config.yaml
n_kv_head: 1
d_mlp: 704
vocab_size: 8192
beta1: 0.9
warmup_steps: 283
seq_len: 512
MLP neurons of a small language model. Each row is named by its layer, matrix (gate and up: input weights) and neuron, and shows model dimensions 64-191. Each number is 128 + 24 x the weight over its row's rms, rounded and kept within 0 to 255. A neuron's up and down rows have the sign that makes its largest values positive.
Before each neuron's rows, "fires on" lists the tokens most often at its 100 highest values on Wikipedia text that the model never trained on. A number after a token or word is its count.

fires on: "==" 31, "0" 10, "is" 7, " training" 6, "3" 6
L2.gate52 [178 155 115  52  56 122 154 145 137 128 131  90 130 125 119 108 130 144 108 118 163  86 129 105 137 167 106 103 125 110 104 130 116 163 149  96 107 119  98 128 118 134 115 118 144 143 161 159  88 129 140 108 150 105 149 168 120 125 141 123 150 140 132 116 120 154 162  89 137 123 108 133  83 123 150  96 120 162 132 125 126 149 116 139 128 115  84 133 124 129  88 143 145 189 135 118 118 171 144 121  78 128 110 106 121  99 143 101 156 122 127  71 143 114 129 157 122 123 122 106 146 133 150 137  98 135 121 131]
L2.up52 [102 134 108 106 121 115 171 100 164 103 153  92 178 117 166 152  73 113 135 146 133 128 136 135 133 133 110 111 111  73 171 116 136 144 102 109 125  84 120 154 127 122  92  98 105 127 192 135  98 146  96 107 141  83 147 146 121 107 187 122 143 113 188 106 118 125  96 158 141 108 125 155  92  96 116 144 137 114  98  92 131 170  87 122 122  99 125 104 100 148 124  98 127 143 124 141 151 166 120 140  98 110 117 138 136 122 148 128 113 109 124  85 147 121 119 168 144 130 143 100 147 123 166 131 133 140 101  72]

fires on: " Mar" 18, "8" 12, "9" 11, "n" 9, " Jul" 7, " W" 5
L3.gate400 [125 155 151  99 140 156 112  96 150  97 128 123 126 151 102 110 114 101 106 126 145 130 114  95 139 120  50 112 131  80 115 106 118 146 106 122  97 118 141 104 151 125 147  85 167 129 149 131  90  90 160 149 133 135 188 153 144 135 117 144 124 121 200 143 175  86 103 146  90 129  93 137 118 115 155 131 119 114 124 146 144 124 138 192 156  78 137 121 140  88 113 110  84 121 144 126 140 105 120  92 161 110 148 142 112 131 125 102 128  97 126 151 172 108 197 147 133 125 131 140  76 164 112  65 142 140 146  98]
L3.up400 [146  76  89 144  77 107 150 115 113 142 154 134 154 179 135 139 122  89 122 147 115 105 151 119 183 123 147 144 129  96 144  91 153 121 121 135 121 154 145 107 128 102 133 140 150 142 102 125 101 108 131 120 152 130 173  95 104 139 163 152 135 139 120 125 119 148 118  78 111 151 182 103 132 150 111 137 161 176 120 132  93 120 119  91 114 151 111 106 114 102 146 134 117  98 119 137 113 141  99 131 109 101 161 133  98 160 156 116 119  96 137  90  94 121 136  91 129 105 133 126  68 106  83 141 119 151 160 138]

fires on: "2" 76, "1" 18, "3" 6
L3.gate188 [150 113 137 126 113 161  95 126 107  94 139 151 143  97 187 148 101 132 109 154 127 121 114 140 162 150 128 136  85 121 129 145 151 135 129 134  86 123 108 133 127 143 128 132 134 164  93 156 121 145 104 152 140 109 123  79 110 147 127 145 171 118 159 135  93 122  99 132  92 124 182 107 106 134 112 100 144 121 119  96  96 159 119 129 111 118 127 183 125 155 142 142 100 126 135 146 131 139 125  70 166 125 121 140 130 108 116 143 137 140 119 150 107 116 146 134 120 120 145  65 135 144 170 157  78 167 144 119]
L3.up188 [170 108 156  97 128  69 138 130 115 114 115 104 168 129  98 128 152 147 136 179 155 122 112 110  89 137 178 128 121  96 138 123 136 152 151 110 104 121 119 133 174 131 113 136 136 146 143 123 142  98 130 101 133 139 141 124 125 127 135 103 170 100 148 136 107 143 126  93 117 126 100 150 133  87  87 129 116 127 135 126 170 136 113 114 141 155 119 135 124 115 131 131 105 133 140  89  90 117 144 144 148 154 145  82 138 171 143 143 150 152 123 130 111 127 105 142 133 132 156 121  71 138 125 115 143 109 110  99]

fires on: " of" 41, "2" 11, " −" 6
L3.gate347 [177 140 169 147 133 118 120 100 129 105 133  87  72 131 124  44 133 142 158 190  97 137 121 140 119 143 129 137 126 120 133 120 165 133 129 103 110 111 150 146 122 136 157 116 134  97 140 106 135 150 171 143 145 131 192 170 102 159 132  93 173 175  86 150 145 158 123 125  89 120 129  81 102  40 139 117 105 127 161 176 102  94 104  98 145 137 171 137 123 170 144 140 141 162 130 171 109 123 116 125 103 133 149 129 136 140  76 141  95 113 122 124 144 111 141 118 110 117 121 134 137  85 112 137 157 130 151 125]
L3.up347 [104 107 159 104 127 106 108 105 100 137 107 122 117 101 126 101 127  94 104 148 162 112  98 160 133 136  58 130 116 150 142 104 122  91 186 126 132 129 149 138 120 111 103 126 135 117 143 116 142 130 155 146 132 123 126 127 118 129 156 123 119  84 129 149 129 115 148  92 103 159 109 188  96  98 139 130 137 130 141 109 124 143 151 108 180  93  84 132 102 178 120 104 113 105 142 126 116 116 130 176 133 116 131 145 138 111 124 153 118 188 131  93  92 118 153 134  83 114 104 143 146 163 101 110 176 158 146 131]

fires on: "\n" 18, "4" 14, "3" 14, "2" 12, " |" 7, "6" 6
L4.gate435 [141 147  93 140 151 131 139 100 130 176 148 155 118 125 128 170 137 162 132 122 149 127 176 155 153 131 144  77 117 143 120 127  95 127 138 142 127 196 133 127 143 114  79 119 154 127 108  99 144 123 118 128 129 112 146 141 108 115 125 122 109 117  60 127  99 151  88 132 130 117  96 115 149 125 140 128 138  92 131 131 130 140 137 116 158 181 112 113 145 135 166 166 162 121 124 160 151 112 129  86 178  75 127 184 125 141 140 140  82 158 109 128 132 125 106 104 136 107  94  92 131 175 151 139 114 146  79  98]
L4.up435 [152 140  94 126 156  81 143 101 115 135 141 129  90 113  97 137  74 142 113 141 111 113 124 104 137 117 130 102 141 134  95 140 159 134 106 163 138 124 157 141 144 131 111 112 173 162 133 136 114 140 142 171 171 140 125 110  68 118 134 137 135 129 113  85 157 152  91 127 104 139 137 135 110 146 121 149 152 116  94 128 125 134 126 121 167 159 131 140 124 111 142 127  81  85 137 107 133  87 173 146 134 109 120 145 125 100 153 149 128 151 133 149 170 111 159 159  74 119 131 150 131 136 131 150 114 168 104  79]

fires on: "2" 51, "0" 18
L2.gate111 [130 119 124 153 142 104 138 135 133  99 150 171 129 165 108  96 102 175  86 149 141 110 103 124 134 127 118 120 115 119 122 157  94 145 119 112 101 142 123 124 126 143 135 148 116 136 171 105  76 159 161 135 139 119 153 168 127 104 115 100 169 131  88 141 149 148 162 121 158 117 141 134 111  83 117 142 113 145 160 120 130 125 151 110 103 168 132 138 118 115 142 119 126 147 133 109 111 106  89 121 113 154 139 104 136 172 155 113 138 134 161  87 133 172 177 149 148 147 127 140  88 129 117 155 141 124  82 112]
L2.up111 [110 113 137 102 145 127 120 106 132 137 119 125 131  75 126 143  93  97 108 112 146 144 135  91 161 100 156 107 106 122 135 115 123 150 145  93  92 137 151 160 117 128 125 134 143 131 161 108 160 189 128  94 136 140 160 142 107 105 181  72 108 105 133 142 157 102 117  94  56 143 102 156 149 127 134 161 143  95 103 140 159  99 141  76 146 136 136 132 168 181 165  54 168 135 112 163 144 153 104 151 134  98 101 132 149 155 143 104 150 117 127 115 108 135 113 114 119  95 136 118  99 121 123  88 100 161 118  77]

fires on: "2" 18, "3" 16, "4" 13, "–" 9, "/" 7
L4.gate113 [143 153  87 125 134 148  85 124 132 146 106 129 115 109 173 159 128 175 107 102 105 129 123 129  95 160 133  89  95 163 138 134 134 143 182 171  87 125 104 137 172 148 128  72 157 149 146 119 113 149 135 106 122 132 108  93  73 102 152  94 173 122 111 113 145 139 113 121 135 120 128 141 155 132 151 142 140 101 105  87  94 132  97 144 112 140  99 148  97 131 109 142 125 111 134 129 160 128 123  95 126 156 140 144 109 161 103  95 160  82  76 100 163 119 150 129 127 148  96 109  85 137 152 136 167 164 139 119]
L4.up113 [130 139 104 111 119 136 118 143 134  89 116 100 116 162 109 158  98 158 130 154 114 115 126  94 144 133 115 122 103 141 121 125 140 117 103 152 143 121  97 157 153 140 146 134 163 119 142 153 105 125  86 144 142 157 162  88 130 127 110 149 131 101 142 114 119  92 122 163 182  99 144 105 102 135 140 105 128 125 128 114 123 163 133 146  91  97 159 127 113 103  99 135 108 110 126  92 123 144 150 129 129 120 131 143 135 139 102  93 131 142  99 161 204 111 121 118  79 102  89 117 139 119 112 133 108 120 107  99]

fires on: ":" 20, "1" 17, "2" 12, "0" 6, " by" 5
L2.gate428 [155 108 114  98  83 105 100 132 135 141 136 109 108  81 139 156  99 140 122 122 102 142  88 146 138 153  90 105 105 156 134 131  88 152 128 122 131 161 135 136 140 152  90 141 137  76 157 136  44 149 174 109 145 129 170 141 132 159 114 112 101 150 108 109 100 105 178 126 153 149  97 157 123 109 135 105 111  99 132 147 125 124 121 108 118 131 115 139 110 165  74 119 111 147 140  91 109 132 114  65 114 138  93 120 116 172 117 163 122 105 115 100 113 130 184 124  97  97 141 127 136 134 142 154 129 147 145 108]
L2.up428 [140 111 148 115 136 111 121 120 103  87  97 136  93 123  68 109 119 114 128 134 134 121 128  99 123  97 122 137 141  57 156 136 109 106  97  99  97 147 124 155 150 134 145 133 166 135 127 108 196 165 109 111 124 148 116  79 112 172 119 114 127 131  88 121 127 120 121 127 169 128 144 154 113  85 158 144 114 146 138  85 138  84 143 141 113 125  70 142 120 116 126 125 106 156 121 111 128 129 110 118  91 108 176 150 119 171  74 142 142 158 133 137 101 126  83 137 108 104 128 146 107  99 109 124 116 159 148  88]

fires on: " they" 34, " I" 25, " we" 9, " They" 7, "I" 7, " We" 6
L3.gate40 [119 110 120 138 156 122 118 127 126 110 152 105 143 141 110 135 144  87 147 112 113 108  89 135 149 116 136 191 118 129 124 155 148  77 166 149 133 128  99 110 112 116 140 102 152 111 133 154  67 122 128 101  95  98 145  85 152 102 113 108  97 104  74 137 127 178 128 129 120 116 148  80 105 124  85 117 141 120 152 105  83  92 111 100 122 120 170  69 152 170 129 155 150 119 164 148 124 113 118 147 151 108 156 131  98 145 127 101 177 103 145 102 147 125 138 130 121 156 147 114 159 106 118  89  74 109 122 142]
L3.up40 [131  98 136 135 129  81 111 148 129 106 131 108 114 109 118 102 129 153 148 119 146 119 150  70 126 153  98 144 108 131 151  95 115  77 155 139 132  84  98 135 159 119 149 118 140 143 143  92 128 115 163 151 141  97 172 139 159 150 110 146 142 106  98 142 120 156 164 149 121 162 130  75 148  99 119 108  82 190  68 149 107 141 105 142 119 145 155 128 119 107 136  86 101 116 110 136 154 109 148 119 154 133 166 123 138 176 106  95 146 170 134 170 123 115 182 156  96 144 134 100 122 129 125  92 143 111 117  98]

fires on: "==" 84, " ==" 9, "===" 6
L4.gate620 [111 143 121 117 131 132 169  88 104 153 137 132 146 174 122 137 119 163 124 100 154 123 109 114 129 106 152 121 137 141 101 163 126 136 129 117 122 106 129 122 130 112  82  97 109 146 132 119  88 118 179 136 123 139 169 151 141 133 128  95 116 121 131  79 123 144 109 120 113 172 100 106 142 146 113 118 145 142 113  87 100  97 141  88 155 142 179 145  93 174 144  95 161 145 157 126 131 133 113 110 121 157 108 124 118 132 171 123 118 130 172 131 135 172 137 128  96 123 164 173 147 121 119 127  84 116 147 102]
L4.up620 [158 183 149  93 133  78 122 124 138 114 110 136  95 144  96 125  99 110 143 128 123 130 147 107 126 110 114 146 139 155 124 192 157  95 121 130 113  97 141 143 146 133 177 141 147 153  90  98 136 165 140 110 122 119 124 105 121 140 110 114  90 195 144 113 150 146  94 145 122  68 134 131 112 165  85 102 149  97  86 122 144 174 120 117 163 104 154 100 141  96 102 148 160 107 133 136 155 136 131 153 163 107 152 157  85 101 138 120 125 145 130 103  99 102  96 131 109 172 131 128  83 149 113 123 123 166 132 148]

fires on: " Mar" 35, "Mar" 12, " Han" 11, " Jul" 9, " Dar" 6, " Ar" 5
L3.gate701 [152 167 126  84 126 140  94 141 140 129 123 122 136 138 137 137 116  99 115  96 107 128 131 159 115 102 183 141 119 110 157 164 117 136 177 193 130 121 121 122 168 128 139  94 144 128 162 147 106 126 113 132  98 123 153 105 138 114 133 169 126 143 146 141 123 100  85  70  79 149 126 116 139 182 164 122 121 165 116 126 128 137 141 178 159  90 152 131 144 150 120 189 112 144 139 151 136 129  77 112 145 106 157  94 161 123 139 101 148  84 108 137 144 112 125 145 123 115 114 159  88 135 110 142 117 117 129 132]
L3.up701 [136 177 131 108 105 167 139 101 116 173 146 129 137 150 152 148 123 121 116 129 125  77 135 131  94 113 165 124 120  97 132 164 153  94 167 150 147 133 113 108 146 143 114 116 133 113 115 136 103 162 161 153 113 120 180 164 137 119 157 152 159 101 116 120 113 123  94 109  80 154 169 138 128 131 148 142 138 130 135 107 111 118 155 147 120 101 152 121 132 137 120 162 117 147 115 113 134 105  92  77 157 143 117 101 145 106 159 141 114 136 153 170 119 157  90 139 115 124 171 139 119 125  98 111 120 100 127 126]

fires on: "D" 25, "I" 21, " I" 13, "E" 8, "C" 5
L3.gate557 [108 161 156 121 160 137 140 144 102  99 101 151  82 100 164 107 119  79 140 116 102  80  93 161 170 134 159 175 134 108 114  96 124 132 100 123  77 164 115 110 115  97 125 108 125  99 112 156 103 165 110 144 103  83 148 151  67 151 116 109 130  94  86 142 135  94 149 155  90 146  86 110 137 126 173 115 154 124 143 167  96  95 112 129 135 134  96 120 145 140 138 137 166 139 163 125 196 117 136 127 121 142 129 128 151 147 118 124 172 104 133 107 156 130 108 130 144 139 128 130 105 167 135 104 108 165 101  78]
L3.up557 [126 129 100 129 157 145 140 146  98  80 121 121  62 126 117 129 151  98 106 142 113 122 155 130 145 155 154 170 148 105 124  82 142 140 100 140 132 144 107 107 103 138 117 117 118 116 120 164 132 138 123 125 121 112 115 135  98 106 123 122 149  76  90 106 163  80 117 113 137 133 133 154 152 140 127 123 157 110 105 144 132 101 134  87 140 102 131 175 134 135 140 124 126 121 104  89 120 116 145 141 125 164 114 145 182 164 137 114 178 106 148 101 130 120 142 113 125 125 168 125 149 101  88 115 126 158 118 165]

fires on: " Type" 18, " Bas" 13, " Group" 12, "board" 11, " star" 10, "at" 7
L3.gate584 [157 131 131 114 115  56 126 118 139 134  61 149 156 137 146 117 127 170 148 111 164 141 123 104 141 132 141 131 132 151 102  90 125 137 179 140 121 153 115 137 115 144  89 154 147 134 125 110 146 160 141 115 176 133 119 131 103 112  60 120 147  98 154 165 168 108 101 129 117 161 170 162 122 143 162 129 138 119 129  91 170 136 153 101  81 115 100 109 118 133 103 105 130 101 139 159  86 144 115 119 160 148 176 158  80  78 109 171 115 167  92 152 113 145 106 145 119  93 128 109 118 188 129 119 130 140 124 117]
L3.up584 [152 129 117 136 119 105 133 109 138 136 123 112 126 143 147  86 142 140 133 145 158 145 100 104 149 154 100 124 158 154 141  89 116 105 139 126 160 142 128 128 148 152 129  81 152 153  98 100 133 115  97 176 168 144 101 109 125 115  99 120 137 126 182 119 156 142 137 143 130 156 166 189 141 153 111 126 154 141 128  99 169 114 111  52  90 145  93 131 103 170 107 105 143 128 133 171  85 151 105 164 109 127 117 126 119 136 150 135 115 134 113 111 139 145 129  70 114 134 142 144 119 146 127 159 182 140 153 161]

fires on: "S" 20, "-" 16, "P" 12, "E" 11, "O" 7, "U" 6
L3.gate427 [116 132 125 103 163 110 116 171 103 118 119 142 143 140  97 153 124 106 118 109 178 128 110 108 100 134 156 141 115 108 105 119 131 169 136 133 108 121  95 171 107 149 109 141 163 121  82 107 115 134 126 137 130 182 113  80 146 177 129 120 151 108 159 149 138 131 101 149  95 118 134 134 132 107 156 146 133  99  95 126 152 131 151 141 111 130 162 128  74  78  73 124  97 123 152 129 163 176 109 113 153  67 106 128  92 120 174 152 132 118 143 116 112 109  90 116 139 139 164 163 131 128 152 137 149 167 152 156]
L3.up427 [106 125 143  79 136 135 143 134 131 142 129 142 120 121 131 120 121 143 149 141 102 123  89 120  80 178  98 141 141 125 160 120 127 133 134  99 131  79  87 186 132 152 134 123 142 207 107 108 122 126 123 131 144 147 132 116 130 131 164 116 158 120 120 118 124 121 143 137 167  99 137 127  98 144 160 136 119 128 129  82 121 108  91 103 106 163 151 169 119 145  70 145 131  92 131 116 171 198 127 138  80 120 130 113 112 171 143 168 122 107 124 139 120 122 145  89 115 127 125 108 113 124 112 112 164 128 105 119]

fires on: "S" 35, "A" 17, "L" 10, "O" 9, "E" 9, "U" 5
L3.gate275 [115 155 125 130 115 138 111 141 120 134 108 173 121 173 161 131 130 135 114  99 168 126  96 111 113 126 108 146  97 129 144  73 132  96 120 134  79 138 110 151 135 152 123 115 127  93 122 133 101 124 163 158 116 167 145 113 104 171 110 156 121 122 150 143 129  83 106 146 139 115 159 126 125  81 166 141  95 132 124 162 125  99 138 122 104 154  95 172 122 111 129 113 109 100 146  95 128 124 103 144  97 118 132 170  82  75 106 137 140 150 150 152 109 123 142 138 145 141 120 116 122 131 132 135 153 166 114 140]
L3.up275 [125 114 127 144 132 130 146 155 125 142 119 171 105 130 128 135 132 122 100 117 105 127 119 129  84 135 107 175 115 166 172  90 124  96 132 110 138 112 110 119 105 117 154 123 149 106 118 100 124 159 120 179 143 105 144 137 136 148 132 138 127 114  94 131 122 101 107 142 187 131 133 155  64 106 117 129 145  87 129 156 156 111  87  88 113 135 184 180 134 157 157 138  96 123 130 138 144 161  85 155  98 160 100 141 127 103  94 132 124 169 136 143 140 157 146  75 106 128 123 110 116 125 140 154 140 131  89 151]

fires on: "ia" 24, " C" 24, "9" 11, " performed" 5, " B" 4, " who" 4
L2.gate536 [123 101 150 163 119 131 172 130 113 109 122 150 138 142 104 130 124 135 158 183  87 113 124 133 129 113 147 144 124 113 142 134 118 177 148 151  91 130 103 124 110 113  83 148 164  91 106 134  95 133 133  92 150 147 129 121 107 163 172  71 137 168 129 130 156 146  95 105 150  93 143 128 130 108  58 118 168 142 101 133 126 143 108 112 142 154 104  97 144 118 129 168 112 163 117 169 158 130 166  85 131 105  94 161 122 172  97  90 137 136 123 144 145 163 117 115 142 104 115  78 153 120 116 100 104 132 127 123]
L2.up536 [134 100 156 130 120 114 164 118 136 103 133 123 122 138 100 142 123 121 173 161 110 124  94  94 154 120 124 138 164 105 130 109 137 164 131 116 113 131  92 151 103 123 119 142 177  93 141 164 108 109 163 105 131 117 168 127  93 151 164 101 124 157 142 154 129 130 103 110 135  99 129 117 131 128  95 136 180 151  75 132 139 151  97 112 155 146 112  81 116  95 115 125 116 190  96 139 150 108 147 104 154  78  98 162 137 181 100 123 112 127 123 129 165 139 128 116 131 102 134  86 143 113 100 107 127 138 165 148]

fires on: "2" 100
L3.gate660 [159 122  88 132 152  92 131 128 140 146 126  88 159 157  92 122 150 184 126 156 106 112 120 108 146 145 135 120 152  92 122 139 105 130 162 160 136  74 128 124 147 124 102 137 133 101 105  71 122 138 145 110 132 146 154 160 130 106 151  91 116  96  79 133 119  98 122 116 157 152 105 103 156 113 136 148  85 155 111 162 115  93 139 108 165 116 139 122 120 135 142 141 127 112 131 119 111  83 137 114 120 122 101  99 132 148 146 149 182 136 146 122 117 169 117  92 131 110  99 166 150 104 113 100 172 125 115 114]
L3.up660 [127 154  91 109 180 100  94 133 155 121 108  74 127 124 117 164 102 126 120 163 174 132 116  82 167 139 145  95 138 132 122 149 143 164 121 142 102 147 127 118 152 125  80 171 108 139 128 115 135  91 109 118 168 161 135 132 134 137 128 107 146 104 111 184 121 112 131 152  78  97 113 129 102 145 146  99 140  97 190 162 126  88 101 122 113 203  93 161 121 135 100 116 108 142 179 157 108 105 131 129 107  93 123 100 137 105 146 127 162 122 128 148 105 147 140 105  83 120 144 185 141 117 137 107 129 142 115 118]

fires on: " I" 31, "I" 15, " one" 14, " made" 4, " score" 4, " released" 4
L4.gate218 [114 115 129 141 178 150 129 131 144  96 121 123 121 119 148 118 144 146 138  91 129 114 125 172 155 136 146 142 157 145 143 135 126 113 160 124 111 128 117 118 102 141 103  98 132 107 138 170 139 152 133 101  79 104 155 120 116 147 125  95 117  92  98 180 121 147 132  92 109 120 158  89 168 168 142 129 136 126 147 119 106 106 107 119  99  79 116 101 126 109 126 152 120 151 147 135 166  99 111 105 138 132 103 132 116 141 134 150 120 109  93  65 143 131 121 136 118 135 139 126 154  87 147 118  90 145 109 134]
L4.up218 [150  89 135 118 134 111 164 189 143 124 126 154 102 135 148  87  98 128 143 140 131 110 158 129 181 114 154 154 119 170 164 127 107  87 118 159 153 136  91 110 165  99 116 123  51  99 124 158  91 115 119 150 151 117  98 142 133 110 161 147 127 107 137 128 112 130 139 118 140 136 133  88  85 170 133 131 100 174  89 143 152 118 179 150 119 114 125 123 131 159  97  93 126 140 133 122 101 128  87 106 139  85  82 138 161  94 146 109 101  97 142 138 113 122 109 139  64 107 122 129 148 122 144 134  92 147 148 155]

fires on: "===" 23, "|---|---|" 19, "==" 13, "|---|---|---|" 8, "|---|" 5
L3.gate254 [116 112 114 103  95 123 120 106 116 102 106  90 126 162 112 141 101 122  86  87 103 140 113 110 125 139 131 134 119 150 129 148 166 155 119 142 104  86 122 152 109 135  92 112 132 105 147 118  71 136 155 107 122 108 132 121 110 121 122 168  97 126 157 125 115  83  67 121 145 150 101 145 165 198 141 121 160 141  99  43 119 136 109 131 127  85  60 107 123 149 126 129 150 124 150 149 140 112 139 118 121 136 126 126 153  83 145 163 148 118 147 155 143 126 109 152 131  97 146 142 159 115 147 140 140 126 176 104]
L3.up254 [110 184 144 141 149 132 114 117 134 141 133 116 101 124 107 127 133 101 127 133 111 160 123 114 127 128 146 136 131 167 113 105 159 108 126  94 128 122 100 121 118 155 114 134 112 135 122 142 126 120 136 113 140 119  94 110 133 153  73 118  99 148  92  99 179 120 111 131 120  99 130 150 112 137 168 112 152  99 145  89  91 123 116 112 145 134 123 119 164  85  64 135 154 107 138 126 112  97 116 111 165 142  95 106 176 152 139  94 180 110 134 122 110 114 130 138 137 138 167 141 117 126 123 101 115 141 167 118]

fires on: "0" 54, "1" 21, "–" 17, "3" 4
L4.gate492 [117 126 129 142 106  93 104  68 150 146 131 127 105 146 133  90  80 127 126 167 160 108 151 131 111 127 136 110 135 155 108 131 163 153 137 101 102 109 127 172 107 123 112 113 102 118 163 122 145 119 174  74 121 153 179 145 105 123 101  94 137 140 137 132 159 157 119 163 106 119  84 127 144 143 117 142 146 125 103 101 161 117 155 101 107  76  94 135 106  88  89 135 156 106 132 154 152 137 138 157 119 125 134 127 114 126 168 165 123 145 108 125 127 167 134 142 109 137 106 143 143 105 136 128 136 161  98 161]
L4.up492 [123  86 102 131 123 156 159 123 139 158 140 174 144  83 168 130 160 151 134 107 112 117 175 174 113 110 110 130  96 149 107 119  83 122 133 164 162 139 117 115 141 113 115 123 117 138  98 151 162 142 144  93 107 166 149 112 145 135  87 108 138 178 182 115  94 137 147 139 150 155 110 113 170 145 127 140  79 145 125 101 144 145 146 136  84 111 138 111 121 145 132  91 166 121 130 113 167 150 102 150 149 148  99 144 127 141 106 147 122  96 107  91 119 145 116 130 172 141 122 106 159 144  82  91 146 119 181 145]

fires on: "0" 88, " age" 7
L3.gate303 [ 88  97  99 117 109 149 100 130 126 174 150  91  91 128 116 152 120 159 147 133 102 127 142 135 119 124 158 149 128 164 130 149 148 154 127 111 102  82 107 129 102 107 145 167 157 159  97 158 160 146 131 101 122 143 161 127 148 127 118 137 107 196 119 136 137 129 129 109  92 144 106 149 137  72 168 170 132 145 113 189 138 111 131 120 106 142 109 129 124  73  72 131 135 100 135 122 154 127 120 144 110 116 138  98 113 127 128 152  96 130 162 145 100 135  82 163 151 141 105  89 172 145  97 122 157 118 118 170]
L3.up303 [125 131 149 104  90 145  98 142 133 170 140 145 144 115 122 146 162  94 163 117 112 147  98 121 146  84 123 110 114 128 141 163 150 138 124 129 100 126 113 101 129 130 141 116 144 115 110  69 116 114 124 129 146  82 121  43 107 120 139 129 104 127 150  93 131 128 120 159 152 127 116 104 147 129 138 142 116 111 135 135 120 172 141 177 127 141 167 149 101 111 142 123 137 120 108 140 166 206 145 124  89 179 157 105 128 111 142 126 124 151  74 129 113 148 112 129 191 146 114 143  85 153 115 107 121 168 104 175]

fires on: " =" 28, "\"." 18, "=" 12, "====" 10, " ==" 7, " “" 6
L2.gate615 [117 155 153 132 153 113 125 135 113 102 108 130 139  99 132 122  87  92 153 144 124 145 138 104 131 122 127 106 141 149 114 132 129 165 122  76 141 108 152 133 143 147 131 105 143 148 132 136  99 104 113 105 129 141 147 163 126 105 155 153 139 115 215  91 113 141 110 150 118 112 102 144  92 129  90  66 169 153 144 111 133 202 138  83 111 133 134 134 119 120 124  84 158 146 143  94 143 131 159 121 117 152 128 144 120 147 115 123  99  98 131 151 109 131 122 172 119 140  72 116 145 143 118 122 106 121 146 111]
L2.up615 [116 194 130 125 162 111 129 129 114 120 105 115 151  90  67 151 100  77 161 147 121 134 140  79 127 120 116  85 122 158 128 154 126 129 136  88  71 100 128 125 158 136  86 125 129 121 141 131 140 134 124 117 148 102 123 128 118 107 137 113 117 136 145 124 105 106 113 145 123  51 128 121 122 155 141 110 119 151 126  94  74 216 128 141  96 167 116 116  97 106  83 100 179 113 156 102 159 162  95 104 151 116 125  99  97 144  97 136 128 161 136  98 127 125 129 156 151 135 128 129 129 166 105 116 112 159 146  92]

fires on: "1" 51, "9" 14, " were" 9, " are" 8
L4.gate227 [160 111 119 128 128 122 138 145 126 103 115 170 117 107 106 142  79 103  81 153 130 141 128 114  95 105 117  83 129 147 120 108 126 156 144 129 117 120 128 120 138 139 120  95 145 161  92 121  95 132 114 139 161 147 106 102 122 134 144 144 130 164 146 134 153 128 102 144  49 124 129 101 113 117 105 109 158 124  95 125 105 132 152 115 150 132 118 166 111 159 147 112 104  99 156 129 120 159 122  73 158 128 106 101 149 117 131 127 153 109 137 196 129  80 146 140 132 144 197 138  92 141 132 149 111 145 152 112]
L4.up227 [136 107  90 116 125  76 122 136 118 104 131 134 113 144  85 102  54  78 130 117 141 123 160 125 160 114 134 121 156  82 121 101  88 143 160 105 135 175 152 110 131 131  71 103 120 135 116 124 143 118 146 142  99 125 118 137 128 120 122 111  93 120 121 128  83 167 127 104 119 114 162  86 157 123 136 111 172 134 114 129 123 114 162  60 131 147 136 127  93 128 144 151 135 169 139  73 170 132  84 107 102 104 103 120 180 149 126 172 142 140 188 133 114  93  76 112 141  99 164 108 102 134 128 168  70 160 137 130]

fires on: " St" 37, " Dr" 22, " Mr" 10, "cr" 8, "St" 6
L3.gate440 [ 92 129 114 148 143 130 129 106 134 128 128 122 135  89 103 140 110 128  95 147 136 122 125 108 148 108 142  98 114 156  94 178  84 145 148 117 144 138 155 149 177 148 118 151  64 134 105 109 104 144  93 139 123 124 147 125 142 152 132 134 122 163 103 140  95 170 123 128 159 133 175 121 126 109  91  89 132  81  97 146 117 149 126  65  95 129 137 110 120 111 110  94 158  90 137 138 112 168  96 112 171 102 178 136 158 121  93 142 133 114 137  92 156 124 123  93 172 161 156 148 140 115 104 143 105 141 103 115]
L3.up440 [117 158 117 157 147 110 141  94 103 121 117 105 118 150 170 124 138 168 129 139 136 107 104  75 106 139 148  97 126 148 133 113 139 116 145  77 143 138 152 130 129 118 139 128 126 116 161 135 181  99 128 152 167 152 145 129 113 133 109 114 120 134 119  85 127  96 127 132 141 140  98 131  75 134 140 165 122 128 143  89 139 131 148  85 130 137  68 142 140 100 144 148 140 108 115 145 107 135 102 149 125 142 158 121 129 107 113 153 140 103 143 129 147 136 172 156  97 147  87 157 151 102 110 141 106 144 112 107]

fires on: "1" 25, " R" 22, " it" 19, "2" 14, " It" 4
L4.gate675 [138 100 107 112 141 156  95 102 121  94 123 174 150 125 136 167 122 135 149  85 116 113 131 113 116 128 168 124 130 139 144 121  96 170 152 127 129 134 115 110 172 114 125  82 150 137 114 139  98 157 114 116 105 126 111 117 138 140 103 104 161 107 163 157 165 105 121 113 145 145 152  41 118  43 132 133 122 146 124 111 100 133 137 108 170 147  82 153 157 112 115 150 144 109 132 115 148 110  99 105 120 140 108 126 112 162 122 136 146 127 113 120 143  94 143 112 135 203 108 103 121 130 151  93  94 126 144  97]
L4.up675 [121 100 117 137 103 120 107 158 129 139 119 147 123 103 136 115 106 128 123 122 106 113 129 153 210  75 113 112 107 149 132 133 115 127 104 156  91 142 118 127  71 128 150 122 137 175 105 135 115 148  84 149 113 132 157 123 163 134 166  99  89 126 102 141 133  95 101 126  97 143 122 116  95 173 133 131 139 102  69 104 109 110 153  98 143 138 111 150  68 173 162 119 134 112 136 146 140 111 134  83 194  99 117 116 157  92 183 111 123 119 106 146 144 144 140 108 114 113 147 137 108 120 138 103 138 141 144 118]